{
  "num_hidden_layers": 14,
  "hidden_size": 256,
  "num_attention_heads": 2,
  "num_key_value_heads": 1,
  "head_dim": 64,
  "intermediate_size": 704,
  "vocab_size": 583,
  "hidden_act": "swiglu",
  "norm": "rmsnorm",
  "norm_place": "pre",
  "norm_eps": 1e-06,
  "positions": "learned",
  "qk_norm": false,
  "attn_scale": 0.125,
  "bias": "none",
  "tie_word_embeddings": false,
  "parallel_block": false,
  "init": "uniform",
  "init_std_qkv": 0.0224,
  "init_std_o": 0.0,
  "init_std_up": 0.0224,
  "init_std_down": 0.0,
  "optimizer": "adam_atan2",
  "learning_rate": 0.000998,
  "lr_mult_qkv": 0.5,
  "lr_mult_o": 1.3,
  "beta1": 0.95,
  "beta2": 0.99,
  "lr_head": 0.0255,
  "max_grad_norm": 1.0,
  "warmup_steps": 215,
  "schedule": "wsd",
  "decay_fraction": 0.78,
  "decay_shape": "linear",
  "final_lr_fraction": 0.0,
  "batch_tokens": 32768,
  "max_seq_len": 512,
  "doc_mask": true,
  "train_tokens": 352400000,
  "max_steps": 10755,
  "dataset": "wikipedia_en"
}
MLP neurons of a small language model. Each row is named by its layer, matrix (down: output weights) and neuron, and shows model dimensions 16-111. Each number is 500 + 50 x the weight over its row's rms, rounded and kept within 0 to 999. Numbers have three digits each. A neuron's up and down rows have the sign that makes its largest values positive.
A block is one neuron, or neurons of one layer that tend to fire together. Before each block is what it responds to, as a language model described it from the Wikipedia text at the highest values.

Split-word completion pieces
L9.down14:506523451481480531522496482473553550533489385438524534415462413438535597499569506552500482483538468559492484427453503431487483527455570371538506464529475509545517533451415516580508530466506528576479441491502587498426508473556507544561479502579543521496558508475490365446516520516516538525
L9.down77:553476449612503553460501508429499387512512526451467490511554436515488504520622481594430491517477504544489481549551479508525581512492581415501418480526471547448539524581527543434435470507515479555489476467490463451527396542427583496481484532549491453395517521487557596498609503513425473510
L9.down80:494542461462524471479490555577618541477508605500565553475474415581468542460460575551496451470667527589615476483469488582562480464513620522495538507463427541459460570533465561459502522605483489496542562466512465459517570549463443471516477451529483522599510452454563495536519437387559501504
L9.down101:543487473560551535489419494580405480489518481538524612605552528603474583517465473473365483440510545498540444417413497505411531442487448550588488512475496464532487570445431443477549519479458521511429528480504562450356560431551516484438469485494492435576560489481445550513469586560419540627
L9.down113:482510551418441570533527589398501421511382428509469514549462486460486445492573490500528574571486501435566496538543386408521544492493498524494426545409450462491568503592527484571521503479562554632510439549553582482528482483526433555605497505518552386511559457521421578468462529550540435576
L9.down164:508502436511517484457468488552554525489558489601483522484416522574463454417499473470530567547517476565545563535505352470631470508471544512474575393554550568449532613494519538451464505516616461506481417480520484466500446492570526493513578421525485489481555591532496528465463453466520466422
L9.down272:474583474467552459553504515495494533609455516504508452579499482519402492423491518547507442459478547443505538511471513482620562534492527504583536521478390554570497522501449466471489529601421516543584461510513542486476498537427436477495563431513497547480545454517542522473522466543523512543
L9.down348:563499462512484546514472582496490578541457600552456544510554489561504451477485476507516435499512542482457572471555439547442563384510565586492515581543489517486455470567449541548447576493466572549500514460442508510513584462496561555479477509424451480543343512536509467500488546566505585534
L9.down360:555474437470511481498510541425538342564499561510507549358479417607533503437489495591400501509477482507464567492478503510588485397529491478432442554444524502499502478465493467527444527509572536519459509435576410474483589494557460543541523485532508487539546589521496448507517536521507492529
L9.down380:553432516542506394500548533447453504387578555517512398502481523571428493474582530557488485505477458477443487445492435522546505559431494509539551472521460580465493519429505490545512461598497607490487441526493513489541468498519460482448505549540456605563538472390547471487435416479426463480
L9.down428:432459471578438468514449491560520531470561497537515435533532515463454516574452550531431513497485505555467497550523617440526543602480529474464460471470440548425503593541562503660415461534452529459564534459457533518530480430445469431438525425573539506424487467551531476491517424532511582531
L9.down535:364460513478561424400465494523503494391518502509532597419397448518463544449506485553432487510487468419441477500482503537481521502493466425495530488391442487473571500477478503538473426396393581431538581394482416527511462517511502571416510481484542436489521413509481458495487501501558421469
L9.down556:458458558527458522455547482528559453456499477507376489513466466507462489535466502488443488442465494612497499511466609553489520505547493564410470522545479594474512541446509555499444430561494635408530539512541479405566554532460465483499457553549560471521557431494523493463434577392491550514
L9.down571:586449467503434486533478542510464415519506518426498422463514499598498460537545562436497488526552448510630458548471451515525518571533475522500499512502470433570473544382562492530481509475482508608471583467425558629502438501464443511463502447539544471471409554556549542540457597621545465469
L9.down657:438482502546464498564442481577521425450485505388487490580583485482505501467421489455473451534390515434414418482514516476489530550507530504523468450600490554474616531496508407483468568446481388498519544529523484489556506541510440539446453496522556508500513537597436583506460447528526478519
L9.down700:476470448515544506585519409527533411487454555469463448465478529603544515459458560576447498467493346526530548485491447455468513477504411516500486517488516476546530536494465476522457456595460498488515470500427509554493514523456437472592533484529421488565547546423541515637538547478596521484

Blank line after heading
L5.down114:551535430502483506483421519477505499505512442522461454430508496380573524475575506553476473510470545511424569685523471520526494462509458485610464521413573524513497506483483466495461459530502489524560467531548585509480425477553498436497548522499484546424537591566432593445512507448511438470
L5.down285:547540420538496470546396545503531438532500479551458490440588530475582517492551459531496537531558530526365606654500604496518509450474442472595434476488573552522551502509387444519491444575452472552576524497479537469517401487514502507523516457473445507426467630508480519502505481456455482449
L5.down435:542541414518511493600388564498466523540548527469462460427551457479485545435561491498430570554543514530412616584565474480546504560494437500511522512449596475538615527508476477478495464551494527517566551467509445497509439510563533538470482420562473557473569579443398559463559498493432490411
L5.down486:472522439505460486515472535554497519524418569480511498482519493459611505574612604448495550527586529475460609576481402484559516502507415452628485616483549604525496441632535453477493425478504532543545504535474486486516446486484490504527553422530417501491565484450433526463452468528537435513

Word-completing subword pieces
L9.down0:453404540552444505536481538426392352554546566481502524457464587469526447574547494569545501506403466450576523501472487536511493480534537520485531499547393529543489521537540467481501409460448531454553592428489473502527461544490470513546476393595538549640447437473458500490513540464569459513
L9.down46:486518573478501484582503554559451375522633523528424471458517431517527470469474468498508485572577524501576469470506501576469562523550351511439529434531531560464498406473515509509427506558518479461507422511554489492452535484588601463460549566436537535498533529551426481498387508490549574538
L9.down65:540530456460545447561539465500492482452464504480476449517564507501441533486385417508510478472470503517480518485480556539560468497548496481440571487558416433471466468497451608513504465520566582602464582498539590503458458524408381549463523505476524454473488576475578474426587548482476398526
L9.down110:493512531457589413480496448459477492549559546537466512529567460561504460477476502544558595482498607609559543463505575534395426475477550559448426580474469527540549513466467589540545505536504481499540413550527442460435525566559485445499371565511515528450515489440548429468472407427413495518
L9.down136:471474534465490551560472501562416495561526540435457579406548506521505568479428531518479503443598444457501493535434506556605451644471527472566518446462499614470536531450473504423486536567654507560518510565491476581438463474458372387496488528605524569393515509388577512475508559488588543575
L9.down149:468551532546611498510479447566505560509508606598515548568449503618531583510435573465431417553469418457503507484483562608442533517503501488437392447497457493438463537388543535488462503350468509477522447503528448407529431527592457486444619500519558532571451485491477468504527429489529538570
L9.down165:463496573493542498423478474494499490405520494531409434497443432427479463499469493492482443506476471492562480464466602535419497501510532564571463459517695547422556513539497453569555530591483538424485573494440518517574478514568447533519493459497440430468467498524462520445508537511542477501
L9.down170:546399492425498509482435423429544499523589508539519396507453492566560508514550591405519569508515516520458465456472473532425609514492473414505489582468490510402553382474469519481497464536488508511433503425511490502554619489454519443564481468483479560473507553502418487497576511485620540518
L9.down188:427489478523479438398520567436422445517533524574552489531414497479507430494491609502540554516446533481540533420465531564483575557522491521459562478511511556464518473446520545412461434500423521478467518551541448589558452517500452380521467574457609573472532522461610476551447583494489543504
L9.down302:468473488578539433519462401488509527417532543488525518577494534509566542524418492376558503459508410484513449478464409462507593516538491496411447542488525574448617490552526496458487555544442612558450523541586540516532514525477409453553563475470570464465488573554509436434549544560543574445
L9.down306:546486547472522558386551479486439500552430462463513495455552450509487534493554428520437373407425527447516534539405538559487506377531604425449504490451467486582435472528526530528497561418431436435497541431603549513493538422529541468437484568394510512430515488547480625615440502443604529512
L9.down350:535536580526465490472625480517525420449481447435543506541453439494525497495462569495537426470387476538482526386483510600503508472462527401538512356497542564541499484459461528514451376479489544401556401521468456459537443424546515493520565524451598621408499549467623571507548549507409434559
L9.down566:467554541514492476366455456515477550612558448465452476441568480518607413399531455445538508400527392495471526506412456604525411484469529432463487493472515567501459466450507429526434446522488388504474473520389558462447539428526565513544438515434467517437448417447413420583544473543499543503
L9.down596:535544508487492504490539476427473472517492549441577424612604510587491527472481560525502528578521539573531505500547476485477417495594558485557441428544583419547377519472426490532465438436467444439590448579486461517505492470517564558451537518466567478469489552513448489582418500544607469441
L9.down653:497516432425572474416537619450514507517535577484543581539510509540469540453518420530446449524453482444424591538510437477497578496616566442526549559475568450513456411480452589543448529407497516545496405536503471600533499526459537439461477475563531441524489428558553484574549602558449509566
L9.down701:446427469597484492528445459573490460481485435471510558572490484556461571584390505461447490466442544502444450495538486529441452496508538538522425417534502441434498498506490457542544435504551519505530525564512581497488495507462594514505440481509499549514501455444527619511643494504461479456

Completing "where"/"when"
L9.down17:551465589441523461558510476548449559564578520542479493536457528415428520502519591528457571443480518525534548485421521513538549550567552547461483493420473476512433407511524608550492591518440611554509467545556535449457484537507495447432378545498557620559574366513555613495572491494450476490
L9.down26:529577491509494549445508491475576506507493524616498578443498514524565436463540460489517430532427444504474503544445510619481582487504436545610544550463561636518471551490494506543499517486447573456528548514632479491425534459552556526425465577363442504439543538477539456495479506521426516450
L9.down167:554469475524465421502457542410519517487492512555482669522563459560516448513563444460457531587553503591444604454423504517577530524442609472515556431457623471454510480465478466496493413464455468457483472507421541429489407498444546520408536504590508462466491554558487403500525483534544488570
L9.down194:467414554505544474576581541480517583493550496396525532616315560575506429493486493418459381422435503441541487431514573500496591489498471484504495486479514503451504437519553432495538646484532451521546481527503542498540508502557519513475482577423556579403536477503473451501524534517488490444
L9.down346:564576538504500463459490476451371548558533399487467592400590526517480544416566493549469441445476503515484568495496550380571550535543522520529574451549506597518535640507399464539513451495540631505530438493512474508520404518442576420500492504523504467507399568497539476409510463366406512467
L9.down364:569572562433431594594525449476424493531541541517531504430494470467543417401602570478495481497463488523620513522545501520491544481551557500442518539508489489468508507495482560524433453450526549459488394537515377526558449519475595509422537493400466487599499508549542580472394480463450500542
L9.down367:464496544450544455438520445527529560475582366562529429547628436567482559499465481483489557518521547509547420514431425441482505340508495585537477520502556601463552517591516503543543533463565520456484447329538485473564554470495511514433595489524496529499484512519591588419506516464567502527
L9.down419:503491538453454470467479526477546460447461389492501486484577504438460513499511530432518544586499517481431446505534541491546467515485463439496531475514442484427520480538435520590520435591577576445634553578395477557421433530520493542510540431481401451493537563411462485485469451533559426552
L9.down503:500469471568537538535494487428491528485488528427453433422507484461526468432534538478492533503477493469453485520439485424608470478460544469484507421471543527553540444446576498498582444568433404588570504493540518462533506480524479565508521383534434471510481520518507585433479510564438460500
L9.down507:442522509477457546535524515567434531463598482581473488406492462450469494390477426457453509502508557563465553509601562532428436609419570534550446492441495600502529465605460505444456485522438528509435498471614464523500452516476489525520550427540560542445514503432522511347442499492512426501
L9.down555:420479583557490529441506529486491559506510468491522475504537505483538419552568503512558555509532589434492466536506380483553466430538545498483513478449527361480519508452530552522486501449468564438510511482534414537544559484468464524488555473464486353361487476557471516586461489487486491569
L9.down577:484554480546477511417530466587525503452566471473564489519597433392504488501480491510545509497493510642410448540467492514453414399535496497414512454447537515480471529486476453447491514433442610541536495490492426437510503560490523410486467510481507514355444467513490516560547459508401470467
L9.down591:623512591513530529488419501465480557444433569552469522508459519565511516424477479542508490568552452408414457583500457498454536438515391483539560460470545491449491473566459449527512424505486492466583549483430436475542543474472565563438523539501463523471469573457411474609504528494467448428
L9.down600:526528466543500527600406488410442548541503376534423550507547599538440546553562536525433527539451509480448470530550507527550492531493519488533474441550539499499528509539489480501521546551487528485503506512492573559438455460439438557451489403573500420430434512495541517556479517542579515477
L9.down665:516475501517476505412498527502517470481549461515474466460568516469473470520520567554567542504547557560453561508453488464441461510545598473478571413611567471570471505477431506483458488499461604556514420486506529538458464485434609502483636470495557486469525533476545495470390483447551541449
L9.down679:479553560516440424525527535574454555470542615574535481416527530404535488537556575504437493449475404545548529521533528551512484542602499532450558406487481493475432417567554562515442447533397533462421451455522476523505486562504545516609500470492455543500562460515571478471576473529504515444

Mid-word subword pieces
L9.down20:553509582379499556445491499438407458422491542386454539520478407478533519449529538471497453528556528492436524576554478491443508499538485476488569551462473460493476478468542507441502449508438598519503440482591481477453418523527471509527556527457512553510520512522593518519550490529525403541
L9.down128:498478554544394489576488534494414449506525517526506528507403507606406530547532491533554475499461408442516582455469506466555573583507505578434454525577569447505460500457431489436360561588570540500449476539566482528510439507457549545523506561471465622606516610470468357496481498481524525535
L9.down155:470505543448561463536500422489513508356511481529622549608569480477470482536477505424467526497508468534513485509490573435521453560466461418496500444478448455599426479536476434526523539502455582604492490533397511535555492479499504506484449421543547425491496515448467482525454591586532418453
L9.down203:520501534487419555473464533486560485551517512489433537462574511460478481465533499495556489477532479337528499449561531560454533509533441550460526469508579529550497481555516469522630435574432470474423430448508505406516509477539542529470569485444549443528514557543515521520474521529555596604
L9.down283:533556496522484483494486464496450479566504486447479450511530550527535496497535495455503494558525471346481543504547470426501510498525535491510549537434456458407449556466565441481507511438392552476451573532516576480479492530496510533519501544450487515588524544446464507535514495487499554560
L9.down308:503561491437560465506541429512566443495494507479483467517532542478472550579542516480601468541512512501603457429475500548503508485461495479527426444441388474478503452542576516478570424585644547512499430543485415548557625503422534523444545531547526479533492531506470509487432412463544503503
L9.down316:557509490532423542503513433427469467502583523488566481465481492415488516516427516451536484411498537445536427554491434539389530509453468550502462494603489481461510516630441527498594553502602544476476561522535395527497404471450524487416509543498512507520522507602447509472642527484506553548
L9.down331:580490525437517552463525589513461545514531495404569489463613503501551545489488510546528489605461544500533500531410552441533435448541473527619588412433491546527436580437465472498445449505544523425488546423456415459482416487518451494505524485480442475524462537553526475407373553502454534619
L9.down372:522449478479569592520567495538476530525529534517568428488531457412558524461548503550541410499506529598559481452502508450457530529486527436583513501511504539530467506483519551531460514502488508516431496471498489404505561447446530569476507507535550553430427434492518475412506504460491454503
L9.down394:499537449540583470501462481507399471542480436454471522495576491517477542466473496505466452509471574403437496466505606517433508484487570454481480510423429460477535488452513529540385439442454440448472521435554501443500557449572519556510550465587438506512503479450457533522421525468521483529
L9.down397:487443482524423365536368424410423514551528451508577541386515408405486599519472569505523504480525484531508486507463484492614488535489483583437491501535532500519487549547482391478424477404470455476518539469472508525438453505525489386536447468418391529476616494549435602551514471495423467465
L9.down592:597515460492475448513617455421513526525626477507581482482468469511556496514504468551354508509545487503497503469481448516460524514402558465592486480649532538572519520452566505568547582507404443499597532487485499405482493513563499527479565442630438353440478514453529514472475538491524449505
L9.down594:593423485487506557531451459509505491488432557457545459510497433557472476403449503478573535433483464522460488494538515464506428559481509509522488460490395464455497467581492522529526587561486550568490450494551519547441554523537496442530525575616513565518472515498587427503511503481544499475
L9.down603:488475485535458418457520501494454540491538589428478564483537443549525507495484521509503445393468505540540481501395430498446521500536561501549413519527640564490481393469484475464471571463497615516556507476427553529577496568463513438508414550495504514521625525389544516487436555543502454431
L9.down604:441482499558572478553498519455524521552502541631497485443415558543425536513527497432463544495532480549476521484392412496513431467498360579467452520551470484517581511443501572495496551461502497476535427510541495540533598468609521543438465558563567597482461520476582547528439533567492540491
L9.down677:525497602391462509544484548489509608502423439393542485508557479570506432531512551482609438481516596388545554564378497495423508424464422479565577495442451482576460453557594479550494563490502545429417517469501579434478477509433550563465438482511590528476473505539536523436477479523483454568

Split function-word completion
L11.down581:415450580469523519467460501565580441485493569507422507546508531417515552472490530552529516593441442466453543523517462387535607530472581464526474464543481483419568453525442428517491509530524493538553525478466536445558509524426463521525499552551556463492462475539461541434628522462482476500

Blank party-colour cell
L9.down50:505466494513630505535572525498550548413576545527538484467485512621538566467501499423501469518493432409542479555487503447508519550501501534541476498469389386460459505477445573473439481466544443414424531610554480512486471426532502536557488473467558527450547479433555552488467514544609514508
L9.down58:446536464518582422571413541535501542482445491467497512516574463461467451487461547492465412462482575471546546461515500533397533523513518457490515557483512506439600483544580437411490407517474496521493448522463538481553459509463464484502525501458484477511505385587451440494516504534481495515
L9.down106:507501432457518443571465518599519528562483520538406544501551542464482558537472514479486438535453597498494603492497472556505462484524528479446536538516527573444522536556459482522528475464400614611511529486507527422584590399467506417553514524528527454439480489421501509502655489492558477474
L9.down172:475447505536414510455543501521559311550518575512450532391495520482463443582554468522457516531544429591554489573424609433490459498530478477579481466466552532524491454417468610384506517370524445483446454545543523527482505508547494517546535492460495588485488482500515427483477440556498606535
L9.down231:535478581557543509505465508449469623561570547451493537489473442462499540522559389521467547541407537588528477555555464452529551418433473494455528505448492623501492542533489522459487480502490518424424404451592488517439439441432521499549491549465449510513527471473474520511433521533404508476
L9.down241:454472469430561533403529505509492498576480471480478432505445556493523563483387408515498479436487505547440523530423475531455532441447543539496522511444514511548538528570538502518411499431471544517531566467522494572383470441475564521565535505495549521573491512546522496517539560534401490497
L9.down271:557515390516540600528540428538430470450448523490492404472539567493537541537587499562514463505528395551595465530523557562436453608555548490574405497491485398523552397545496502468458479545485502474524494560540505502500498488470481502570614541612537462542523509558556515471518453545577425461
L9.down280:552548585506432497448518444448528466464616500381556478441431472530542491455554452528484459383510478554463421502531464458457515470457455478421456431475521548520425552432563483510469428574432532492466510481541452496485525477484438456537489437462498485454528583530497501513485493493478423432
L9.down386:551433505446479488479599518572463485470500552439497479545566454477569505497504567491525502524563492503439353514515466490426404408513557526446530508529536540469443470519539488444577471480456486524520527515519550486429592504465485574442540581415584474410582522448503535510529416499529509454
L9.down443:578625587463508508397402481538438515573611544429491537571451528560576541573454491460477497509405505498512506450521444494472535501470487524479601541512492381447533527471491531546440430528472627488560488422559578486521509459438643454444480500488538467434405558496531479491514469520477504497
L9.down445:431491395481487570597416609506563523558534393473642524533446510533474423460451515605472397564473376446492503448481509448416552599582519528549553420483560456557550537480506493497467495520512406494486464457509479482552514524524514519444485478542486436493521540485523462439472462460600515487
L9.down461:412504494517505465444529449599580511421484493532593498512448424477503462525453555549523456523483480524607457502455507561505519547602457579535495490469518422518411387623487513421433517582574524600514461509571519515578487576467426490518507568485483438493509509486534516450512489533685530463
L9.down508:412629482474528566403570458575584508483513577497479481481445515462556522503491529509482444527539493485601567432516518523463464519536389557574544505569447509515409469526452495535478562504523518624477629526404524559547485546553556459596478486422512468540541460519494510496483462459549508428
L9.down559:418471479555508447540484528429505432515492487398484430500476510501479535447498488457495517442474509476437431590484497475467470546601484588470536447491469557501504434460472424505464479466500495479569503496368494489577479534658456566490512583505565536412492512527460476511606564538586503450
L9.down602:602422474440490437478488453474491554542437545470527503517480526570458446498455568549528467480585508555411454535524400493509492515475510549503466557456478543550538600451480562443591466487597547548461499535502595589485521546441456449512483459457552430556451467451473443508522546508486486463
L9.down693:490520561574551507496449466476496510485483468557455548399527406428442494479562526420437493536544609523610539516579460590476442481508523492486558477505507476483528449623490599501438486582476550464461571574512509587616519446482474569558509510574425492560489485566459488488546413475471537517

Section-opening text pieces
L5.down283:557521491472478508494517560477500487482520568464529397441463536513451555522495501586476506501487521473411427474433494506431589532503561611584482479495492479504525545521416539461473457628444537450470524521493445501608549482508551452473477563528499456525515422534455369581492476520507455500
L5.down298:542536473476473585516507524403468483491541446414507451438472517450378413459555462512526480534422526510472538542545440511497504438456513485488542459517475531473508465544524456434444503599418506529595631449480572489499563525599451443485490497672479460577550479562509452521515491523556468427
L5.down540:477520435439530496554474478592534497457531558447527438615488462509522523515533598573460539529515556475398643468435445487521442429473519545535578506548481419539486430494489495530393470474473555506555530513409520510471552530428414468463514494545545561449548463488499492516503520503553513497
L5.down628:498501469565504493495462451387507482482546534434453451554464477476510551512468471524493507545420459471520464500502499495440457460496562608554554545559504482503481415543496501364471506568554557575461536519557497487485539515509420507428483555605528570477510490477497424599501384446595484513

Word-completing suffix pieces
L11.down86:572473460565553499508512492487494473487436529566473543445481442445621558477602493474433550560601558531453532464521449471411519451531406493557451516496514475541447478464472506600468455419504504611402471532519571491468569489426540513470419378514470443435519622483507546444555532523401491486

Word-internal "er" piece
L5.down29:495555462533480462447557442616524408497521567386420553471434581385541623476538468481458612579433580503369549525427482565580525507508612370571491524558657467479496534498456509481493508582547519496499509429581481470526595510457557510470504545466495491472491568436494486525486442528498534430
L5.down159:544527503471540485457429571447451475474475567450519396455603492552537511534531539480500470501470516486587474532507499502509536436536435478506587561492480494498464524538545541466376562489566528516535445502511496510547405489508514537536475624491478461530528496482574515539497538524507508524
L5.down569:538524430481463506495520429424434364519367506474546497492494522549499485465628581526519567497429457509335487358489524521469459488503577433602522461582494456515550550495482432534560489503501521513589528504384524492454493518416530514557417532576497506496487543449424405519460482476418448445
L5.down695:398564456472503424511515569453465566499468495459568506395453564584458594498426454494515474503521560455529508462386398457507586515524462506473529483474451542499509601505517497558450432464525523465470469536503430515457496543528514487589477495499521521480519463464541482553513487437514453537

Word-final vowel pieces
L11.down120:522512556384511457537491553502420483460505525559436465410528498407498540561609561540434579475592516419537398503579396473464488500514462545585513423423414468532442529553435559534443447585474467502477446509536609536548462515504536491525454500507538516492552578463521521467478585431506452584

Fragments of oddly split words
L5.down106:499402503490489446510539386527445648514532456531527534422530435439408477522515529519511457421424522496573491517437474539481476558492475454536533546496460474484451544494540497471487543427571492346445501476497537516471507494539540514486500536474534541474543435504557530483549504443469558453
L5.down214:474508404524461489538455470411491505451496477586538410499558568497474558586496541506479581561463475503545604539517439554548599474518498492402533510507552533489440561567538423515526497571486497539541460464517448493452367507548515581642560451513466482492493529570414585502445526431466434467
L5.down364:438495536495497491434430517545460547474470538633558474415512586471475485483472515538517549463501541588483524481574491662517541473534591432403601458438527434470526484486529484341465482479530462499591475553572499533598444530533495526579520421524437487489523423495466488450527544449392398501
L5.down389:539548448536470491441492417440473550525512497462455528455418508461429538409471461544474496430496510501405549529465435550570612503473545466559601475478501433497492560468533525529470554533432486380475476479503461553459551526575508456477472506447518473576568480535500562531545471512502506561

Word-completing suffix pieces
L11.down665:461567425476555543411613485592561510519566463492567414568479566508548545448396478591490470521514443469561474428525373475516525520571525503551521505527469442449483480584416491499490513540542627517471539495431454506625454484524570489498447445496568456439498501512524486482587457466532500630

Mid-word name fragments
L5.down225:529544425526384541547444477521553530576538492502596541514528509539510572489542490556337460491454575444551530495548521533439497433559523522474485442546505441626480442463514464372558485490457435548511402567539490357487535444601462543423579477513480448439475458506540488495530535466551516451
L5.down323:466537475491397499487441495453499569521576593420516517470452530488485549493475433532499465500398635450552497514511583437470494560538470506541479412483516535578493444581523465474501516399431526524508410513559490404473477469495517491545482599538592502505412496553471481605510486501519505464
L5.down349:575518487596517494578468575591509575521414466436507496518467418521511551430400548491522584463489580506548511597557504530521581587437443437443411462536572532523509517448492492506552443582453524559533502477494524511564548498437455396502527567513524460530496496500454528483514468407582539481
L5.down444:482471524444481513503567510531444498488476515553553589480529417495479529519598561523528483376549500530509440499433521494470465426572485457590560483451358467462404523455498401538557586392493512450502505478462530534405471502550489485550473531485488506424504386493524508558524463540472522536

Mid-word sports fragments
L11.down34:560580571453460536453438578495496405526459497514465493560527538451486578423520432558504479526501424569524451487564484460480512476487533545485498549485512481516508397547450456518407413489464565541583534415528560528537515522499455562546507500358486628545457500540415533525461503445460360420

Numeric table cells
L5.down103:610463595498499461485556526494500483522504569485455442502528500528467535481467469467521514580435504528494574480561520484568456568463587440575528490562510493500523407522496567497494478548400523589451435461494511480517575510500483507481504458528476517598529596471572529458433516532582434502
L5.down185:562442478546468519455518465502487407541465550599434406370425544411457449449425519432486592564559551486521493446562479623652552477520589557480548479524566525462518460445408433556531510539441465535439467489506501505469469500364507535459485452495482388503506619533547443435509480515474477492
L5.down258:557436518561460463506569522576468391533510639551516520440468530543427498461540464490502490579572524478532539462512594537586484547540509519575576518535464516497469424488529451534438550480462496575489513438401463499503561472407498544556523470508389507530470498422533478474352478540561499520
L5.down687:444404491538464414494441453662523474511485601488534427411426445457545539523541487498511508551506602457529609552465599494539509526573523466469494540442499473504522476442525428502523518445418501575492500444533515502472509475472452489574559496516472485449497501515517519525441457562510498539

Mid-word fragment pieces
L9.down16:566441513525532472386563476509621479531543483504518547513398495558533571477513507557425560451543442588530483485465507415497438497524508543566550534483553458540483492561510525459508523505465446498473535506560517401466509416518470525629510513378454573571624492552546485479494510480539532427
L9.down68:517506468628435530547417528487533519486481456560492548480445466533529455557580423554565517332457490501589462516470551482541548515538550510483531543499544495550571517540523529516474499488448503584545514473453506436516503489428545524447604509539516526553518520534510590390564575545518513492
L9.down124:457490582539501492536503495442471504522555590527497540445567489577539487516599440472388499538473503488506477537543486502526499407535458479376475455462506479528509572519453501572478431429474495514503405480415415463510465453435475434499490486498377411561536474447558524478562435539501554567
L9.down198:494523462479481598525419488496598519523516545540451495439396463569452540504471499530538597610405528539472582491542516475491460502537495437550561570490481541461435389539499496512488486525501515593512518473607540396508518453520441447506429472473580464533542442544486522444485537527495561553
L9.down213:525507519469560463463506535473472516499565471581489595478539517493527433434590500495581495508507532524501481484448481466446448517535559523531513488494497547556470513504464375434506603551427571450549520459643474472477435494423539475545441491521447473450584531529475529495476525468577583517
L9.down294:559495506488515572445443423547535486462489563444470473481555453475572490472519468508497594483636470500509473557629487441447563492449505577482446421464576597457432570526478508534414527580465440561556505439519530447518471518522514512570498465546569444516515527522457484445510527473588510475
L9.down388:600504500522493542513509566532469552460566512482556516431511535616419428529505604465534505563494455493506448480575451519578597466589411565545573565507462564581477558417507529526472513602550617470491416481480530534415456568526546555549529465564512459452456510527512477494469547554464575468
L9.down400:455450557507532542463505432541445496426586603487558503547478537476574528509468572481430497476465449460559536578381545460533502524571421477527478496578486515522469502417574465559564584528517538478406453575465582571571425459574379495633499475525473490464469464553468489502502501526509560497
L9.down404:563520547480483590561447480573466475527500497544451542546520431446507477503487460544439492467633534446539379446422563527572486486572482564544449540422516402527480475432550544530472498509481469535488507511426511533474401476507530458477409558400527525486506494450575498470485434416425370528
L9.down430:558481530580466366497463386543571502491511585475459402614512486527503553546478523544493357547559494486630464511588599512475547513563541495475507523506483517549451450500484432495500507485457516550570490501458495557477535524508394528531473444457547435523470428621465555484391475485494538478
L9.down448:558538538510515541465539556459495466621477505482610467576550456500496570513540463433643468526513608401422473574465537475545511529568499457448582454410484480477519479520508536537444525467329466457416601464458552517526517460532568476538481521455508544478509555451486483502502469489565521456
L9.down491:483451440475486473565540416492517409450563546466441481528429528527466472494472478480482383535584496593588502484578453553438555416519419372537463615442554554434488533539497480422481433446495484539493409595462449489510502527568550479526423406481534619502543555492548478509444481472560495563
L9.down552:457602505483492589441498561526475494536504461603493440496459512561581536506531484476491456434560446599543442445465492457427450548496497454559469509553557525493545546488449496450534477583504495496535501569502513444471491467475474505614490416439510472477486477537490541453542481495667505521
L9.down585:384498496457433513530520602479447497526498434525526535490430600506440566441561484371454580531392558543691497581498438562493523409621463530545498445522533455503542466504408444507502549442575437480460579549459466474500458471569539493449515604509523500466501543555417555597479504456431476510
L9.down688:474475490520473522521533588591547518515536449515452586599476476481469449536521443532459482488503496629480413487481495641413399486580425522467553513513552426478537430499473396575499520534404492538572595510490531421408414489506494486496485501590517574519464542458482526523549512585603559490
L9.down692:473494555481540461447557461541526459510471558465568498495420442414457515418501485461526362478497466532545519427568508520509593511515593532591474506483534504533460436535411547520423476570458529432516470424502543472503524482513490582546521415514446469516407509545446471466545463444596515589